From a checkpoint of a small transformer trained on Wikipedia: tied embeddings, 3228 steps.
MLP neurons of a small language model. Each row is named by its layer, matrix (up: input weights; down: output weights) and neuron, and shows model dimensions 0-159. Each number is 128 + 24 x the weight over its row's rms, rounded and kept within 0 to 255. Numbers have three digits each.
After each neuron's rows, "fires before" lists the tokens most often just after its 100 highest values on Wikipedia text that the model never trained on; "fires after" lists the tokens most often just before its 100 highest values on Wikipedia text that the model never trained on.

L9.up403:097152150170158115112148128100140156140123115105136145113090121121126115115110108115137122139121144122132104129133130092129120110170145094155190131151154125100165117101114124106121118135123118147097126127137134136126170100138125149125145163119110122114065103126123159146168147123123132109153107101180110186152132131104107113110150092129155120131137099123140123096146173091130199124130115149155095079108109151115153082120096194139098110142151089171074113119160110131151141146134113
L9.down403:076157156101142105192125140111148130119153114113104152161079094153135119111143109110159097131162136147124134141130139103169117110098106115128127132144132095091079190099121104158112162123127150113135140095134144147138186101164110121123126143136119135151162157134151125087092136125121138108130104123163139132125123116100150110117116083132176164153142124137147139156094155122150141120107146151139141134173098150094146154121117090140097110128142094118160124172140148107082139115127069
fires before: "-", " |", "\n", "|", " Source"
fires after: "-", " |", "s", ":", "\n", " scores"

L3.up70:134139131095150149081114168152085112157138143173120125098151119124139125156064135108164170141135111170154135119146121094132143110117093144164116116140123096131169126146113132104083144162138160120143069117143118190123136142129105084118093152119163081127140137139125112118130139149125124051139096145124132136150116149081126115135123152130120144104118118115089147084107088119123170142113114148117134132143137103121111162129143122120160130145131189096106122119122125150170167113124131
L3.down70:119126063127151116110152138156140130130157100128137140103146146170085098169088146154159148119123142143107140125147139089115159110133113122113123157144111108093129151172097148102151125154115145122122106098133109133109147100123120144110106150084148115156127156100119152105146145126119096127141108168111131168170153144091093114152182164155110131111116134172136134062142088126140153145106121166126159073075109131146105118084147150106143098102133122139113142123144125143135170144092144
fires before: ":", " |", "s"
fires after: "-", "|", " Democratic", "al", " Time"

L14.up18:131116127138115152155095144106110125138147121118140142065107090167109118131107111158133108085143131105147155113160127164110134131127139125119145127123142094129168141148119077152169125099125111129115132159094095125127127085119099175100128142146145146129107163166148111145129159132132128103119142133065116107115141153140144133144117135088094126151154165125109190112103101115096087087094139159152107143147148115121140149112156140143125143152134113148198132102184137174082101103124129
L14.down18:123112136161198095143144111140151105163161146092081121142124120107086068109143120137139081093149111108149108109129138107139130140157103097130113145112117115112139135139082109136110141105113113120105102105114142110177175092101113139102167156135148116131129150092132113151156137169110113128144119098127149087138147111109078118103148115137108121129162166148132139137144135109123174131167120126140154135113101153154142164124145096138156179125129156133176130166132108091147097138126077
fires before: ")", " |", ".", "\n\n"
fires after: " (", ",", "-", "|"

L18.up512:133097163115133084131104144096144152150154141108133109144106145158100106125100111150102130121143111093131123106162104150149132177143154129126087108096171180119127111088123148114087165152105171154147119100140138165058138111183117132129136080150105149128125191128127124158111139084150140095095140105095142153103120146163132105141136138136123132164128168150140120138163128096124159154116082187122117144135134141135117127106105128135134155161149118098111137131112133111114103133138098
L18.down512:129133100130133131111095132107134131074097120167132140137159120167151137156130114133142128130118100144136120156107141163140116129113176123102150152128093145077105116117160141131126073160114124069128101130110153157204164190162132145131165110133136105099136121146132124120126081140093169140090133143138113147144163128126108124136145136103092096111124113130127064136138153140130130125118152111131110152111079144134109152092149128081151126110133093117170118147121120144106088161160161
fires before: "|"
fires after: " |", "|"

L12.up314:157157145161135118124120119121136136125123097082162141152158122125115067118148147161154124144118149087135122102168099122144166099146120109159178095096143174107174124104106113145171121123104116072097131123128100166120101126086108155208182142100125127123136139166119147185134110120157132144118160152108114135128123125129140119162098134117115106114110117112116173119134132073133109139098122113128103145126105136121122136122078134139138171143131130111146124150108100124101090136126102
L12.down314:102121125114137104151147136129172082132101119154059124098126167124132181113139108152138124112109160105144148142126145134111121152140158121155126110153095115147116137133123127143121091107138122147137144122131169080123102142099120179136172087137127128103124114212161190156123114150171153118088151108117126089140110066125080110151124137126147105102078113110129128151118125169144132153128133146133144128121095140112130175114128134094138118106133087142140110142117107119146159143150111
fires before: "–", ":", "-", "s", " |", ")"
fires after: "19", "-", "\n", "|", " 18"

L12.up430:080140151118087104100113149131140119129122162125137141115122131110127112133144136071087147198123145118134175100129178138136140144151126119130117148123116113076144092135143139089152139110170117154093144143105095158114099115165137157106130162124148161193147136112107131131066146169125118075118120136164169120132157113174107107131142146130155137097146090101137104152147149132102124133150096077109121098137136129099146136098142129120160132108142123144143138114085112106135154106141119
L12.down430:117108130133165111136091209135106153165104093134139131127133145134100110164139115116110124155096128122144160088089088135125100150133107181169089141137162149157143169117127147133116126153123137141163119122160169083153109118110137119114117128116158148128128108153110166109164138114141123079107114114127084155167129138123130105108119138134097124145102148159157180120124081108140075139134129115140135109162112182103102140136110117104098114150122104146070085143129117119128110114148128
fires before: "-", "2", "us", " |", " Votes"
fires after: "-", "^", " term", " app", " |", " Candidate"

L12.up225:095085119145140096115135086069185103172152145122078126107112084153111095121111155075103102139165137144079098127157111153121114135124134156117143119138111137149115136119111150131118154112114140144148140119111112116081162153138093109129154109161128142161142138097118183109118139119109131126138080121082107137088105156134190127139103133160086128121131122143132140145131125091136168099139142145133084156130122141156170141179149151129153122128121128130119160140089135139101107149133145
L12.down225:158119126141131107136123116148089143134090114113182100141166142094107093102152175163110148151093118090121098161086105116122124136163092141098170134154120150140094101095186128107128108160111115150143093098161128176109150147148104163170140118092117156182129137117141114100134085111126113116123158153125149121119141126102123133093171126128145096136129093114114127154123106129143123132097132132142115093114133112163152172159121146155120164109127129128089123110175105085148117105133122
fires before: "|"
fires after: " |", "|", " cu"

L10.up437:119149151119156159156152104121101093195143161078125136177123099193116085151134108161154102148124132148111163133149126123107093137150136092130138108092120163097102129124152126168147128155136149106133122114094143141111143137139093083140139182120111114112151145142172122151080138140153107148138140155178184125112139099113120117107102121140096130175122090096118142134126126131156094128100102123102100097138109103102131159131111116091140138131141104079136135126105129094137116129125132
L10.down437:108129140105143121135125121168162160146187109156117132137154161143105156121148138155116157109139168143141176129162144173182112108115123131102123156143172095125161099143137088141141107087146099153131121081140144107159093114119113147104155132129137101112096158141094123123160157125145165126103151152093167119136146086092114148085094136098138118147115124096105139125067100113112096133112119114126135127154145137120144105160126136100103109150131109184109126109151118074130097138120139
fires before: "–", ")", "s"
fires after: "19", "18", " (", "17", "\n", " 18"

L2.up158:090136107113160112113141108114091162136113134184159139118120164131107140107099169148186153130138128131148109119119112103134142115126121151165137117174110136076136152148143126150107119151123096143127125128149173177147163139130147091119116137118133056125155133131105145132136146115119103081133110097094171131109073144105095133117121140161121154107106124078147139120130125084146123152109085138159122170077115112133099080129148115115120129195122157104137125139131120137140153144147122
L2.down158:128105089127127145102123096112121149133133078132149125091122123147092100134111133116155121136132164122144099111090157079196109089112155154136135115125149115103141129149140124104153115139121107160123118127137125110171164166120171111150135154110076126095118106085123099108120120111109108116145150121143165118128147172125134148154140116158130087086146155113146073087140096144141111117118150141165121141134119109157106167137144148152106117138103156130135158151187173144157139097071119
fires before: ":", " (", "=", " zone", " /", " code"
fires after: "-", "|", ")", " •", "\n\n", " Time"

L10.up264:138146132150134147075120090126136140125137141099126083093122066115150123140117132154074106145111116141121116117138118085119140122110119151128128136117077200130123134123154125118136098128117156114105164113142113143181105085142142129142131117140158169166124103140129143125151176119091126134126140117147096130155132137105150118129105144107121124094120167123141128133127111161126101117117119119139178124171117088106183150129133156174160110130094096091116175169168126179091161120152130
L10.down264:136093094146097163131120117113145119128116112148106127147115172150122101114113149155143090152151156117120120123079085088137122127140113114116108100127113146129129156193153120139124112139159134086131112177127092125132110152168193142106137149134149124134125160129100161133120155126123127126085164135121096152172117146068075124141108155128126123114143137125131169104069129131151109150137167110155150092129108157141122094158084127074158133116104120142090135124145113142156089117151125
fires before: "\n", "|", " |"
fires after: "  ", " |", "|", "-"

L11.up186:100135143106099126141079131123137134146092135108130128151110134161096145114112100111141121167126145101071153129131120127139103134135116197142151111128106150113133140136152139138148122156138149149091109152126106153149082102216140110146125117129134127129154175144130147116118140089124133144085149128157137142116164142091116134126084104157133100124102145160123185122118113097106086107168143131150124140115089157138107111176185106105137159096161128113123109099088127105118094125104131
L11.down186:104086136133138099106126148153102141122157168115141095154119104131105114159143131126163129121098075104137153151126162099077109136166096158125140131143119149150163126137093103144137149117155164110100149125136121178142152118140084157133112105115134141150131143103128184075146165179112085177123125105172139131137149162127139114071101121135103140089078104131161135138137149104161082122095135153113147150115137133078130131123132108111127143108129139119161125131122086105126143138106123
fires before: " |", "ger", "2", " Nation", ";"
fires after: " |", "^", " Ru", ".", " Pos", ";"

L3.up611:147109170155130136117106158114124135131120100141144121137131091125111145099157133083119137134145093103120116159112141124143165135154155191154192138165110122113137108081085155114146118091116133135154114095125133131157161097133130145158097144126139138136098077100165122145117065133146102126106094137134105150104132112101178115105108122164174159100185122121104135127158151139120152102085111143153121153143132104081135103146145121107156120099147157134105096115143124107121120113161094
L3.down611:124155183138140102103149138108141135103114140125139136118137110128137147137139129161124117139093163135129107139164116112119148113130127169119149146139101131128076115115124098120136120137141158121141157114147088130161129112128115194123164119111163170156078101094108092107151111118119130150161110181154124125112139121102131088075095092087121114086143114155125129126125145121127130161136052126134191098123168113131135116176144109151152131130085083147139108136124108166094131134133170
fires before: "-", "|", "\n", "put"
fires after: "-"

L10.up455:121150102134125189109108096121131130123135123124153078128156123111150149106113165117075082108120161144110095138116108116118157105123120133158142153167115166090130131139127128178159142161114175163108137079121141174168109128131154139103121109196147148100116123157147145153142168117093131105151119148138073114156120124099129133117117130123097112083119147131130175112100118135160118140125084138132159151116117098112147116115118115138153104141126125104086147154137116121171080163146121
L10.down455:135093089208144105113122133098167108103134157134111092106163156099088081144086167193132110137125134162142110141115132099123112146137106158123099147138099137092152147158123158157161103124112123115125114162138096147139107130144150104112139120126148119141140161133097127126160134144147107124124113139116122126174113151096112149136133135089141096120144161113139118134058091091131132112114149137146176132154124157147097111133133156128135098094116105108090178103151128149139141107123165
fires before: " |", "\n", ";", "–", ",", "."
fires after: " |", ";"

L13.up296:102129154125091149096150125095115110143128140088143129145127155167109110101108129226132107146124140116124185131145122143090123108130126149138148118133151131087140129153117107110111114132131130113113160124103139113134121123121137177122162143170112117121121160163150152146112146097109148118101137107126167131112125110132133109121109107117154127131147066110118208115133101127186101152081134168163119092097143116166143117112139131160142107159114103087168146130127090114124095153106131
L13.down296:142124154120145139159119154100128126162173075131119112094077089166127167106141115149160135056162148110140165087159086126140112143122107085143083139115171147159157123134148161130098111109117150137128140139083158120137122091096091120123136133128138129135112151118140102150118148153147134091106150143174161117117129113115135122124142119120118116166081164120133126116078124166104130134124159125135138088169125097102188120175139137094134142139118149145141118129115123106105125125105105
fires before: " |", "–", ",", ")", "s"
fires after: "|", " the", " In", " (", " |"

L3.up535:100129099143096122135112142145083141130162125115121125157134115117140150108145141102130166141126121125071139083131147157158120137088128128137126110177168161129115144139139115107116093125117149142106148133131117112101123110131089135119118091141095153106128145141141139133145119147114134180143161120129113177146156151121100119121145127157134147122050120177121107089185177153155161143116089107123140104142109132131148103163057144149104104108146110175118069148122106125101154140108120
L3.down535:098109119116123101123107086114141138118124154116152116127137129152108170111159140117135118073168099141096124102104142117126198148072093154138151101099144187103124134112148125108119105119134165141091140103159158109107167108127113130128133143095156152089129155094168109136132156143112101126150134107131116166114129175143141098142153132119157160156141083137126097117147107152110164115135139108112122113141123152114089122121148089160117124144100069137105155114096137131093155153133181
fires before: " |", "|", "s", ";", "\n", "."
fires after: " |", ";", " Women", " L"

L10.up99:132123100124134164123099163089154092131115104110155127119117147134113134149161117091127150146099191147138121156125099105132117119176119126149120132131155084108107139101117147104124110133107122119135078090132131108170122124167143108154109116131117154138174131130109158126082156070150117120109158134127151145147123103134108155112088129169119109113115172148126162109134113063109128128126095083159096129141097172126149108140128155139126077143156124138090147166175129151162146162123109
L10.down99:122160149134112143144129131131142164127161110121134111131132150124151127085130130099103124094159128091166144151102129114138136143089185130167119099147124169132118140134066102084143112153121119100104158145129125152123111096121129123134097143158098148133142102132138161125112068120094139115114120098134158096192131091156116144131116159126149162118108118147129155120110133151118153194150099118133109146143102099150158118098114165136070135099118169110114144131192115113102108108164102
fires before: "-", "  ", " the", "\n"
fires after: "-", "\n"